From a checkpoint of a small transformer trained on Wikipedia.
Size: 13 layers, width 512, 8 heads of 64, MLP 1024 ReLU, vocabulary 8192, 32.6M parameters.
Architecture: LayerNorm before each block, learned positions, tied embeddings.
Training: a variant of Muon for these matrices, 373M tokens, 5689 steps.
MLP neurons of a small language model. Each row is named by its layer, matrix (up: input weights; down: output weights) and neuron, and shows model dimensions 112-239. Each number is 500 + 50 x the weight over its row's rms, rounded and kept within 0 to 999. Numbers have three digits each.
After each neuron's rows, "fires after" lists the tokens most often just before its 100 highest values on Wikipedia text that the model never trained on. A number after a token or word is its count.

L5.up648:534572560523521600575426460460612497352545552546553475499502471486522554494540579487575457475394549578538572449461510581544545474540526556459421492435524462510485586559522326537488478493513537478498512479466573467484464589491570543518517443517506503521502471530512500438503440542505450482460611492531489504465437473400540598518564511468485539430363448481514570574449447430347542475595
L5.down648:451449441481483471501517569557466526605503473525462470389477542516480591509438469510494415482540436485503442575537517495555518543528450502528525383454504534431532419445571633470480526565475448555474467499407507587517501487573477472464510621535488410498429531468511538469519478480480529406432391524503540489483523494525536414490562463584525521438479556498599455459581587596507422596436
fires after: " the" 32, " |" 20, " of" 9, ";" 6, " to" 4

L8.up639:469452512568440508334526527610456524504537506455518549503556576498588500383564445449481586420353502496541526538497563492503442490441482501457439487519526477457579464539483542435514447581501476546453549458551454447490496519509425525435480547520444567479401661496439557485521451503615563610460362474548499482540511498472496455496526500515499512527483519516469471430533467547396423507536
L8.down639:479519466506589578479546534500467555470468553597599511483459482492423554552469442519463471537528579417556562409530453578564473478520379478487488552535551548466481454464492446441495587569485531490516426502406494457381464529548556537468498550507546509509586431374560492605528587510447481558521449549428495498546619523494547527481580486490494437566550443579557522520555512462473419453423
fires after: "," 34, "s" 19

L9.up800:476495583604458579514508556527553469468458488493588494428500474455572411450514568445543492518535507482425489487468499508503476477493424474492464530639410581500519517468494430441460515580481551475517565473505591472528545552469490426411459512403457533407561511519462531588524554375501478545537627567480533572539446505492412562480440498421466494442405475490438544489443494562462477612473
L9.down800:440456617369569489536409609557513578495474535516476495521511496445550564533463469524468472507548508505536501467572390545535505508488519491475449569330581514409525479452604538487433455462565519473523412557442471485516460475493440516517477499509524582568483482508509497525554497568438572541507442471443554461473524545532519386412484618487421486479497608528470584457543476509565559499544
fires after: " " 48, " a" 6

L10.up39:564641474455570405498422478506525518583480521564495366539466540496528403519509462578492525477485460414484371478527448516525512528527553501442548504522428511493491550482481574393575498519465394566576507388558514465413545525348530505510444441497539440458526560503452465478490477514588469531483488577583462547543438556504522451477576553476587380493446510431464506525563554536415540459603
L10.down39:443440499497478600508507459538480556497518481474530496567440394484454484415453551547425528454552482497507414562462523439505477532545491519464507506429546482576437453520520499415424505498529441470590517506557510533462480547562484507539503513447523525564565533482547531537647522521450549450500515499461552464482463489507491535542521538457412573547576360534412536492625483525573609475487
fires after: " the" 28, " a" 22, " " 4

L8.up941:532510544499503462474502534438387454441514516512418592437454575440472499442456490503474519548574485428561445514552397495505485512483458459438515516498476496381498494417475574458473513401590493480497457522462472517446538495450542513453545484500455523516465436544479589464570485485441456503426508469486520551531515588518501589570596523550598500481475429590464477517434561440512504488515
L8.down941:467512458505390533585386468510428475589492504585499459601498405558487482443447508535533544522456461493431537414571568588531432454488452476545497607501576516514398502471545535509537437545558480556492515524553435521491500523515448452529510539543510427495516504511492563496524576619573477468516442545455534452477557507524504440465544525546535579398491502436514421582482413540482546415460
fires after: " in" 24, " at" 20, " as" 6, " In" 5

L10.up21:368497425495507542485483590537537531362544551510492565420461555554546582529586440532504519486445551498439498507574453517563412522453553402548558528495490470426564530494477490487417525482448433579508520529621564549577534469498404493485497483442479560408509488528569546504406557485462549589536520492561535419492499558488482404607486545422445478459567460500563467553505426536485492489489
L10.down21:477564477489482408529522500535486570528549422499536490533510458513537503534464559481503585481437533568563447521489481457551496580464414478564460489520507454489461443524573517410480484463564548499484553594441498486499508499556456450530438541569588620481472539520479517525499513545499466482570404541532444457516485461564513551497569489527382543399420539520515499558468439461499474516477
fires after: " " 36, " \"" 14, "-" 4, " over" 4

L5.up368:489521559449499591437513536442558567569457510511486461574523444457550581528453428517510583588498398447491595501551531466492560552442563450532488474438459573511426542611454554477572523512547531550529502552501521463476485560466534489439470530568606551511509465484488505507499390484498524450478622594493501520579502516535461498598492527528575432422463539577545421482469530509486472452489
L5.down368:469465514490451523472500522486582463551581437453411478573446464491507557428464439495454556587523446498520539581537474502510534525506574472503562553463553503461485482448580495492475468492437538448396494509502484468392561438512417523577509572498478498477413549509502493526435637471493444496522564404490444575392501544544518547507451514470433562531568565579389608554435491419484438443482
fires after: " (" 22, " is" 11, " " 10, " was" 8, "==" 6, "|" 6

L5.up817:455554440528473532419454484531505495467480528639536582472523477564500507516488520531466589438507499510619437486524524474432584489583476511479559473563471453423509605480453591513488545474492518514537441411506426528582467399491431497464448553525483646575507531448427465532511577485476625419514448465446468491486549437423522579547544540493543469544494494487581547467607437555441418563503
L5.down817:474463526531510534563528530462413479465518575454430502501492572461552527504479503465519524561467466491508526432498450567596463510476399455502452528479550525469462488534482419490482505521487475496435472469365493545562548566579494497459482379478528506414520557622503437461468536638537472546474575460524539491490536523576584463465565496461540455494503514582467500503482564509604420522614
fires after: " " 46, "s" 5, "1" 5, " ex" 4

L9.up127:501395593422548500504484448504479571428513528464532498501544480441416582484460429379487517446480457425474455553396457558500483526478493502545470482511525513540521397419540479384540459488500585511439530455453539474418503471502551484580478531535468460512462518492480455516479532545586517452469500512622558591561476464438526545548510487516545538500506527525571433465513541532493558526457
L9.down127:551524432617495484421611578458500476458502613476530559472499538527562543530528457524563473485415454428475489534586453502507527472472460528421515501469611507498543396508443490520426505473562470453462481538480475413548537559552584509572466504512543515525501518401474490476550474492539533504506464549452578519527555481517550561475466467511539517499504477475389562457436506508540496603480
fires after: "s" 25, "as" 7, " de" 6, "ur" 6, "is" 4, " as" 4

L10.up270:488555499526515498629541560478468541393499530510538427542450384521490480467504519487550495558427464531495502557433535426612454419499505524502500437512402527494605462446522477510519514468522487521511517442558520528543504495537511386444446597428443548403557428519413499498494572484513558490515561548500439494483562504537546480465517430556425502514590439506571466593515396491504547509462
L10.down270:409393593504463518505478454551500459483522477587512460539517475439525475506576572428537509538546528483411451515529465428514494564421548475529514548515542502461471459587501426511480533440380547508522537582398594498582457655568507480442508451522549530533483402421483554519478538508506515482515426499510461494424480492529563503527506481467467509490446509438510512303532417529536513527481
fires after: " " 45, " \"" 12, " re" 7

L8.up78:583525452469490484452489517577558511534512494542521456599537561499433438484542558453465580501463493465448428451497469579544455547580597445403435560534549536423501496465441431582472402535600557490427567468487388524505421380488405562472517580520422531442558461509579480545577445563493571528457553405475609470535608473446602494504526524450481510433489467501555626517581458451506518481535
L8.down78:426484525468544499523401553525506561544544468451466530512547442525539586482477540472527519473517467466486650484508528502554505483530475522535525512475505483532526523505612453530529560429508458423442464418463494498594522598460527486547488484415507625434537531517513550437576556490430494456539383594452529456542387527557387562439470530511429509509465465514562507523517508488507467595521
fires after: " " 44, " at" 7, " to" 7, " he" 4

L8.up46:451572433488460508409580531450539553482497543529511516508535505460443431486462539472574519571509428593494565440468488547557552483499572560490542513506458481523552459524434474501528592478625583543390520611533542452431490487544460493565491498448476606544331547462458521531513513554587472476544526450517497566520541565460518457538494493564532495535497507520505436532497412507432482465472
L8.down46:455554435494527554597508506497539407512629481465445476485461522461442458527483447494486524464449609545404510436541426480485494510537403454475515470493446454503562538555516428480579445525496521587573584502623480535455588494454542487488543454466457544469481548512431502501580508478554459461446490529512501509566555529553532470505474514469528471506527478433427539451516532601497508465505
fires after: " " 36, " the" 12, " and" 6, " a" 4

L5.up175:475517538485553547508359531530490476499521435475555529423427566524488524599476524490545543444404477519497471499530472525433445444533529549515618517522615489527522527434497537536433485501565523479406469405522479482410513466482517518480615485451482558540444451507449578515514539625543531433555588522433489495418499611533422478535473426473457571524368523518557505497612571463538560469424
L5.down175:572555535454546427514419531456461539531511490440432469444551442473574446495462552547484504489531527455527535486486527430572567547507481464504405476443505478571569490549421454497495568560476529498509498475535485579507477586441451521486607518545486540372445592522500414573568421441436492598420515447437522486490566493535549526412573606559461467471551525512409478515546432470570524569515
fires after: " the" 22, "-" 16, " a" 8, "2" 6, "f" 5

L5.up915:447492497530535511537411518488542516489513494553553398448561507476524526526527466517531480465508392467510545450496504571527525508524581417531489526446447399411420525538461441538560576480568504386466507573464541455517389582546428461466439417482565504458479510600486492469520533462428489467478499507519464461553477464474520459520507481638455498566545558511534374489517462567590581476463
L5.down915:645541545483471524514504525532492540516496557554522516532500587560488534446521465515453474532431404474605450489565477514424394536512502467598493568500480499455535432512429529537556437476512506414505561472511494558528397503537495489511311435488499498539532551413505419405458517579576492532449524519476455531536520528446572579549533484495512417584535533558412645411474501506543499429500
fires after: " |" 27, " the" 22, " a" 5

L10.up991:572515443500370526531455467507494489481547553623455506501516522426530463489571485497547420555501508521431607529427568506489481509451479463508464522487541442460487441482369401447498528571460569494561517521467563521585612486508520448569412491536482497499538503521517426552543513522521430500490533525435545454531465501486474478447540447439525507432553598504483567573515533519529465543531
L10.down991:498520547552512444557552472442479448457483472441430514473548479470466494496519520537511452531431487517503541399516500512470495537399571571594409459524474472493541541586528432491470579511470503540544460486527559535422426526495510428524577403515499573536454519494565567415450491495493408478568546442492457629493556568463458447542495441590460611593559446589534475474434423444521559514421
fires after: " " 49, " his" 5, " |" 5, "–" 5

L9.up289:502469517511483516487448524467454591450577558467476439486413450466466559502461464448607590532395512543488442512550469546630442525451554496568553474536545461496393461501495523537551497419657425492452500543503540425549495518476448496575597485545478613432512569411461486479529459492514495499555448507528484531531496497464529511582422485497506467432494493536565468491436539555553533524394
L9.down289:468578459552468491516498388492576514489458402525490459517562464409521477528523381410523502519567477406527536455460541441573537480402466546520465384551442543518439426507530526620491437516504553412551470521515536505531506457535497527467588465496551423462529463490471510562462617489586479509515491534559494520406544511485506529514543577489543535435470551455431537537482478531393378560502
fires after: "9" 40, "0" 8, "3" 5, " stay" 4, " turn" 4

L9.up312:495564508494583537509563401461528490447472521493523543497503548436538475494601606494490553451530487517495484582469536538530503557502440488516559572579420510471395512542405647450483408519585484494563500512482447496530514402454487640483487466507555434495445514627539484519487454607600452541544445507507602598485548430482448424527539564592502481455411518554522531504463645573477487560503
L9.down312:555476585628399453535501477406519521563423464450466503578597480536446595563532543571456493441455541542482523481478531549463504440493604455464504481433445595523485498480529464534543552466508472473532424456475484599525558564470457513511389520457509539510399516535536480501538450485476521488557498504513472401484531513545476519393510486538536504467502574473492432479529438507444545458546
fires after: "1" 21, "d" 20, "D" 15, " D" 12, "2" 5

L5.up852:448537527453519488545472563546538570517496458520549491443535593414421519534561465505483506455517461479529436487486414591539601435529458521528563446508506511477543538559527451438559511464561535494475504476595380508494561419540495484411480481475529456436501433477557504499524497493501495523412524417514450543552503475520546485518511421565518482538461457497561491570503579543542551415471
L5.down852:548455598466563494446537564452510513550491524433432564559501424529467562398461440436504463562451534436504495510481523564550549582532446480510441477451487438457502518432503498437474486491515472553587541477535561485471457551502491436441573491507554558442541513529567560575486513543528500483479486446397579477485395499451564572498424557569489425478525544510433554479544469576496541560445
fires after: " " 36, "-" 10, " the" 9, " de" 4

L9.up679:505510467551580541461415563362528434556535510442453486549435474514527603438439440535486554470560521523504463453565388490494573521517596490446505524575606550497475519507493432473564433541496610495503509540469485466504457550499553534454410598452479540491490498469481479515530510559534442550421447464442473580462511550469446503462536501451570428513560478469451511433494506445524515544545
L9.down679:442492592471408449434472575518463470525518470485432564444523540476488532492503400478464511427433491496549527443543540444421444446414470474567462510527550446563453523538540536477494522470406493439449505518516609487582542436490514443497499469491456528511465499455540518490585491575465468386550481568545411504515540466503507541451508535558429488544453493520493460533558572487533507499495
fires after: " University" 18, " at" 9, " in" 8, " of" 7, "5" 6, " to" 5

L9.up588:482500534491622429489505442447480510500441524468516485539453570530526480601458541498526538445493474467537539506430407412540464571483550532448529469458463521520407498448458539429447433474457515569522500443536485600519588441533457507461538578633557495494535546479498501493618540467548575550517466555411481498507553463483404465524587442520502499427460543458566572421552469560407519484559
L9.down588:414488428469438570447524437496588568599667565455505513483472417530576509396458398499488507533463609401485504529532539430524494498520484550429506511486435446403490512545452501431532527477488586494478511426509500445621435401424441516539621473429524502436505490543526471494483410512542533495489521482428495530543439494499595500532538544536515497369526497503446511473483505457445475574501
fires after: " in" 23, "s" 23, " In" 8, "iti" 6, " of" 5, " for" 4

L9.up349:603493562468540441532422542501518555491528449492543523545466456450483458482461504494533482545542461470607494421499501532373603532506504380550542468480465460544414512479551395475500542492585526509504481541479507544522474534556525477411501421462512487511497438467483480434410477503469489410478513469513530421494514503439490483534514510552496471488492565394496479507489555464560550477582
L9.down349:383471466574511485429487473506543420510509574469494441540511494437489479554603464537568494516476463593545502550499453443546508418500478497484472475549531502379444456460468569479441533563506584588533499494453588511448525590538443527579454492578527512486548551506457515433574610520533415551504519442426468514441494504595493472501498479509464518547464473486431473492462488471433431490528
fires after: " |" 38, " " 5, "min" 4, " Bat" 4, " Q" 4

L9.up205:473484526456581547480535518328534452525434550399523458526487508520461523491460419507558525488524550479525555664548420479503499478486529533412494510507452534512529507503551503462451469533516460638542484529559446528501433541417428467487549543571457523505530462497478472364475606499515518476498610539442579533474458524531538527451448530444528458480575518501493641513446475478469514484418
L9.down205:510429489560418418494450563594390392475495443490505547548444427438446556517509473476467476569484451588462435450557484501578574495569433484565517491530542557481489457581523541511571474488537527645534536526454472486512557470496600507448494490513442453407535514457503520424508418574591443456539523418517394544561571471532415458483518477511484560528477620464461498551498476437531527521601
fires after: " |" 43, ";" 10, "3" 8, " " 7

L5.up397:414511581489491522452499514544541572539489550469506492521470446444472514526482488467446505549480529467395562542585361354430587523603494482530506439470417600422453522542479527421468425504484509409493551533540550487633461509569477516478513510585510500469473576464478517514477483457387464503459565491562539440474504430568400560584481447487462532528470405529570419564641456435532367536501
L5.down397:475495447486489518521511453571510481486443525481501570468460509474566448517437457334618408468467477484464475458497528532529465522442456470451506480452490505608600464489551431592459526490491500594453364479534464596456524559406517442504518536548594423516498576501456491466476572513524400514445489498503544568504448485534602503363521554555452506476514561433490573487454479449470609433476
fires after: " " 62

L8.up912:478508500556508458504481487520571560514577518496437528433469418441511439502481433567517558493418564604515454570537470537551522546515521447552468422472509489507447395496472465529551497429501517508616502467553464504543577485534516425581613519519490431491473415478530593451476458514557561451529523576475544542599534461556457424427498560400617474396564391474484526501472469437519514556544
L8.down912:472587444514522557499487529585530419576535507482473514542488523517462489517468475455511535476525457467460563499445539550623478519521572466579490451539488519525412437461568564496544465493515490522451508544508446557468556502536520440436399523452445526467457515452443426497524537476484411580329505424525577478505499549514581587585495473451422469504517474497507446577483516490580517551534
fires after: " " 48, " (" 7, "0" 5, " de" 4, " in" 4

L8.up945:488496513498531611438465479494441570490528491391588517459524565432486521520525522475491518521447461533568553553521409426467554549466509518536488479407513527440515411450512392501492575503483626498501473495475521507437555566463516513495501466580428477527477570375472391540421603486509553489603478448517508457552429426383558553435462482522567488464426550496460468418521455403531454542397
L8.down945:457477548385499504487551469473479528562533512504522438534399529516474585617414415511480376416527465536483392528454505509514432503514556465426446465463554487489500483458530475473592556514489455526481584506428456498437481496490529555575538535505375446478468508544576563472524409593530560407413580485430510534425508440568477503560524539484439531398514402470530471519495461476401544405542
fires after: " " 62, ";" 15, "1" 6, "." 4

L10.up869:526428436537457457524516474556434493513544535500556701531557471569506520520475424470472537463551463483491500435490462459461497455465519495457542542403450475461521498538494554566478516318545591541518582546472369488500490553472499488477504533516522482470531527474522394536464486393470518498544542499577450484510458514539527444521647578522503383488526439574474490549528505459543463461519
L10.down869:487434528457505458526440511546492485506364537479508435486528469410462469526499509537485401526476421537471521491552501565501501429550583513547485503503564523479505424493500386547430479537602486487421455534503486477569510458525557497470542462433562442472498496473493496517494407577511468490481475409487560599548450518427485478510523512451432524522547514517576471525526449589509519552429
fires after: " " 46, " to" 6, " of" 5

L10.up492:505575508570581412423548540560497560535456573519541469509540487522431517437500523549541565486445480581541573461525549460511548471537513542479515517538531575448531508468468375477431560487485526476563482480535546439535494523492480467553419413528457482488480551502454414496508549486457500512436542480579387478407573501387574484536526468531397432529451548506481482449412524460592406494521
L10.down492:389486511491525499554512535407490418474559490467499441547480467470512624473483402480557505496524545479475398534503506515504450551544449516584488414511435460551488498499543548447552491434526507571436487452471453463550483482601484543505480478559412514520565442548462540498568490489534513568481444514499438557499522487473429490447443641435495549543404550476454462604534570465518530460549
fires after: "." 37, " " 18, ":" 9, " \"" 5, "," 4

L5.up311:441592552467529500534527431474504384497594509504571445442515621565521448515558482466541556511484447461503464431541446479620451502542512532439447452540456576535474508443467508493557475506441578486443507519522606551419517430425572508453558563560500451500622526485582560593512563558466469505519552560457479424389470438510480520539514491457499475480439520476520507501511521463485465447442
L5.down311:532519458463516528464470596517511598560449545572523546384559417524427428510552534491452482438497415418641497462517508468420450477487527526527508483538599475527562514425488540588424423479541519502541439529518497581465477490459436505478420500550477580527575506512538490512487411480496520518485487486548620534557499510435625463489448540552496438449403495475482465527507418522504471530519
fires after: " " 46, "-" 5, " a" 4, "1" 4

L9.up1012:512475434504513544448488578452558568465491397520554486561486492505484536471475533493372504420509424526492486558547574551611489477556605444529473448516502499574642448558531464502479497492441548505488578512442432626519517498449431454505567661588481515473436552445499607537462518570503481485538487529500519531545501424567460482510437462496467481522452515506525483477461555436474445445512
L9.down1012:441474415538565516594520484506504520407403477455541491550619572564533534589527489517593496411577517456471470399472505462484487557458516539542553571515528570615467584438586445473480463375496500442400482579426426439513385503543521611564522538501552533561547515506494547539425522481530443546472497473453458599431545450570538547435497489449426545515490552539508555493557575574493540542576
fires after: " " 30, " |" 24, "0" 21, "1" 6, " un" 5

L5.up88:462421486451609471409500504453509499497510451590564501528505512574410543531545535536477486525449518476585428550510423453500459446581520596451498454479383467438466579474501585411575474454490508490506489449532516575563522498427452563458457518529571522439481563402536481552537528540456518423449495457461554521527522485516504487536562521529409420447528479498510376503529544454530405500645
L5.down88:549585574577444447549538526459402557565455566518442570487515482412593453502454468494559526475512515511458530569504551448454534474452540443555464460496548437477554481523475419470452488543503562455563496512443467479505507457538464454555435497488452521510537466507516467410447519522508571472491431507558530455540575493498517516458455492497585514461463494470555548460457508457464497443400
fires after: " " 57, " \"" 4

L9.up374:457535505532462579488465550481509465525438497420540491496454523462507500501450457522553469486501445455411610457559610562556632564485502432499424497477495465459491583455433426460432492595429516644503461470396465637612487545460527435486435613605485513451440507530495514529479553614540461396476557458577485475489484508491479546433533471547449449415473445530473508596411470477554430515470
L9.down374:438468519483507589379572491414522480485460539422523450515512500564522483581524569632451566407395426497462465493594468443498553494523489557495548503500431475557524492439477442491456490486527511576435539542450564513451560653381540452599538498565512474516467395478514544492534497543471500486447452488484482563494504544539510548512500497397567497442522413534478499499498609573451476579596
fires after: " |" 41, " " 33, "0" 5, "2" 4

L5.up524:464574519575502542470580424573520459520463439452425509405610477554464494465505587458507596507414564558573498479519438516437502593440475532519479526503449563557540529540485468519443449523511492445599491505448565464529592526520485543567340605439442489474558518461481405551472491470498510509553564572551497438489475466535521492497466409481456516513524418458514459510599466474554489494502
L5.down524:522450435520480506545547624408494485489526532597509454589523526495451445440508497517504510500571456590438609605504481502565526541484485478497512503471520519584445511507533463521485502644465580562431401443568519497366394562520527541511560519543472480371431489532478453534481555558470522483477471448438486589444459452466431477543481508490458528557503545400615485479467493491533512571599
fires after: "," 66, " and" 10, " " 8

L8.up774:394427550506473490502480387551565559438500535614521509521497526528499542534385487471593444511577484555489416408508477501501499613528458515431476456520446600452484463487473573471561546492443585513498533517493572524498576414514395449461459570489585474505528416465542464483464527508538617520528512469418562510396528592484548457465507478586506563481480444475528451568556491535402417526445
L8.down774:471496466469503502523445493485463521440535493473497459415473509534490518470563542483406628565511597569414483595513532487406484483494491545488514492452559516496652520464437471515489582455499552499561465571520532530457527525591465537367597527486536525464427517497510540492454503524447529589494455484555556359437534508525548525480587480448458538534582608577538531526382468522489512383504
fires after: " " 46, "s" 19, " St" 4, " turn" 4

L9.up603:479547505486383415431510501550500543549532497485543576534663434442565410524480488518485457541460509486458459589458532583492506469551561541432465468368415522494531531504566503530569431430496446540549498565532490452508528536513463425537545494465418489595464562467562537458487499461561519555512529455565481457458534572595540528480469434477550485513495514453489502511548473489561483567584
L9.down603:491555506487520541564555454522461420511404533567557482527513506498446456577617409483472517526505591507472584493547454397502463556491466513488499450586549447426579554569512563464482547589488546537566497518585466456445511429453492462505540501502486477460397462478428546504568538420452445509481458554498578557570402453436544482499590534584436499577522407620479482532426485486422534473521
fires after: "\n" 32, " " 18, "-" 7, "–" 5, "ro" 4, " Votes" 4

L8.up838:444470530581429506464454455505458502444552500636546453497488520538465442380560549521503468510532599436530431525532378493445451512494497545523443609520445585469476526525568473490489457460587532450531595419467503421479478422391472448525564555476476546673535477468432486530593431465489583501549557595440446556519439504474511491508518516558533523518546519526514499524516384571399551459455
L8.down838:511417493482519552523463586499536486538535517398456571502470454480454556510485451449472611480482430469415578499512553510561494515423537553421381464461572441554530572490452491543448453550505487496437428506513482528532498543533543482469458459512464439469445455425550517596511614499477506530469493485497569384433562482483497568520489473452449506497503396555555595486460517544506534561494
fires after: " the" 43, " The" 7, "–" 4, " " 4

L9.up106:550544562539439544575512444411492518464571541487495428539559467497524580460516449494535566520466559454502476514557480548499461498607523452481486469360527509557487540482545491452527404490493493600442572466485541490468484516518468508439566440476537464655515460547419517544457481426469528570463498501494610475530471489460421406451559476523549498543459570604533464418429510577573441599471
L9.down106:530591437537476606479501575539554473504504510517482527487453487515505468478571516500525473504481457490470458449395600526449490473533499508604430478617488543432440575493464573425483488533548447404522476531541426523520471535556500503505454533576519523326414449463540437468579545583514554468476545519438497507479560578486495530447528472506510502462476428490549496534545442443476353523465
fires after: "2" 21, "1" 14, "3" 7, "Dur" 5, " at" 5, "z" 4

L2.up963:529514498616465532416459556573530600527470475439524457535514527495486423395528560454476509483510477556491441448492502553514535542511490578480628446478503529459553523442378547506460486542509495550581524478402533489527518388430585456392447608463506513404465529448551498608454474587513444469472641517495397402576519513501458545504452489589489504595505508466497520502537511565554460481536
L2.down963:540488463458454487453462456488496552501591537453491539543474489519569487467483462488527501575500583549497473497580531437505415484542525616430532508427562500481478550605550418510476450472487441589551497470537498401461542470544467425463546510484543523391475509441507550568439542559516504479406514442505465508555473468475552495518409457457423552442453545456445491519441498442502472452490
fires after: "," 33, " the" 13, " of" 10, " in" 6, "-" 5, " and" 4

L9.up739:505501553494589495497536471540461429603440532468555507561613421418496465536552467464478450637452444424435497565433482492492445591543502506563507519515507562522493485458466623500400451421518538525498543475471535417473535471441474498466488486483489488467483556484526488421455484457510511555484554591541547546562461434486471543533505436542559506484491471542487457493519450549582611542548
L9.down739:588425462498449467478507503463601547409582452591295518523491501473558474492502479463502524433489496598444580474584493557572453547535473513434424526464524454441556446462520536458566446477502542490416526539570534538491407479422534539521584478524433535463515491457453581551471544487508549512467419451401537548549561432442541529497460511480487481542571449468558523453529509517478485525547
fires after: " " 32, " the" 15, " was" 10

L8.up378:460456406489436552498539495515537508467538467471500475469560511552518532462514489502457538461486375514453496493467482597471516505431369450489485491568432578403551517474482508525585544500469422558528428496592547490600523482507450459507517525532490538410693509455474411514507568452456520452422437533490523503446507423491553487443443413597483512456561474485441464555601524547470520601530
L8.down378:537504472504508542495499452451410565466452510533459573536435518513484459479598574488512429562503555512513405473446505542569551418450446485546500581574464565461428439520519510451523552486529501518554506532487513473523571506549481518579438461498511533414537519522507531451466529589491505533559511441508489486539522547518555474453464601369422481536502567465478507513469415464548503463500
fires after: " " 66, " re" 5, " an" 4

L5.up599:449505450525572520502506482478559510572522489527610527492471557503533526552572586579474557495527549427504496478519473523496528543486506590477522399490516566378492603590466581491443540495514570509571506495543529514474463509488398524552494460480596429496492461502617444628504474446510467453447548506542475562437585482561509449543459503503543347406571526484523434514418486470504494455554
L5.down599:562498558519503448486563493498485473514479496429539434544581436503428464528553452445486506467400443520534502494551444530446454472523516493471532490540522498546442474407539444489549458548493447519427467401476496517494561491444549527535498567388422521483511546465469456459460548501466490453540492460488492392580436501411520472377486511439477556542550570553387471550487496525497478520507
fires after: " " 49, " \"" 6, " the" 5, " a" 4, " |" 4, "," 4

L3.up328:462547469591511484492477541466611566478498534476519550493505519494544522461575501503619454515533569543552525428589486484429517592557417488496480491479541533502563441540367467541439537451488514516517548535522361424553454479418427521537552465522470517365503545559432531439552448522491561536500524586528510526559505514465598457534540483515546409510565447498454584450540480551536473408486
L3.down328:477530526434487501527412443485510469544522514483552511512440528483505490593505409558543497616504440420425468526507498402508499493456508434476500507503476475445503537539513566469589551534458541433514511585447492533595502435477454451418467542567542494536578453507452420492502566511541455452526475458495531436457501423503568512579465460591526505465566551479392513458474465479413578445507
fires after: " the" 27, " a" 14, " and" 7, ">" 4

L8.up102:526548544470442504508504519455461449489453440541551521438468564481525558414484494629488516535496478495568477512442483423479515586537510571558489436507586441504544443401447624484555558554501510499553574475529577518546487491545453572420425536479408461534495564544425544553581391480523498525462423475489511365550572469505565531455485602421604429508579524430552505522545582496536479501588
L8.down102:558436511516579531503559566556503514554552502527536598608496440523522405620517498482503511484524532438421514540487494499489481447517537608473587486521489571534458453539444393533494485508518438478494420451473494481503476560456510429570413503468546572474432510399435533517468531483484456475512494532515528562412545603526558458446510527554479623508548375534487436606516566502519531552417
fires after: "," 31, "." 16, "s" 8, " he" 4, "'" 4

L8.up772:477516450411451504500421558495418454504448494401509423472497579497584547565499579522453570485549519496510458545400488567534517438583421533519584466502524496531503563510559540500457398575480506555555466472475524503571548474498435500512502485423461525559500519663535421472552548503532466575384447445583558488589473547478365495483426523544527501475519488488535516496509502494563553509559
L8.down772:508523584506500482456535506490480465525558508534518539571555434463436593471485388457462515535511597507490549512473588469530485486499513476532483549439438551529480471606539500416474512398559502557462527541488462462447532473503544437428544582441553445370566403429597506453531480455552495600487483604446358574455556526537494585473562486553454449498527450452415501449560531451410560471489
fires after: "-" 30, "2" 16, " " 13, " Vol" 5

L2.up164:498489414462582487529565501492436527468483469537452523473528481506458548529594499501390398508517543455513510439417517424583614484424462507517524477547547473486557532506517506510547487439544488532577516530497454444485417488494480476544550464492530499502487473582513480462527484427501448519514472473508467464427583394428492502363508444451553536497405445496391512507497581503570551432494
L2.down164:520475612533371486541395497556612437555509523522573506537466474431562465460436508530633528499468519570526460544587458561418436549592547484452552574473417548542424470491506492477451504597510472458369436564583506492589544458498530573522488525426471502519540523442532566498503447613495572497462540484463561566526455606546504518536471571485463487512641573453591495528514461488447483591470
fires after: " " 33, "==" 11, "-" 8, " Marc" 5, " P" 4

L9.up524:473525514575420483560588496438409520547509461538500530406527500515600582536494517515472525530394466594475459580575541543505416575410598408376471406480578427451547572520565533530593411466465515530443577528467513478515472471482479474562509493470476555521463421576526445540504541567512617435448506492529507518513511570537461459466560538605491444446520574582463555524517561558537473427518
L9.down524:507451408400454565466435548549577459438453427446469502477446554421370336501481466549513504450458550434459505496482458440516493499485457538499532568521471467482523547502464432418500594418555540396525485402558437513435513596486501544515528466551504462518555474438515520462370506511568482505537604470568420526462535437495620521574369577381470504505378497528535529560542468439548567405490
fires after: " " 59, "1" 7, " and" 4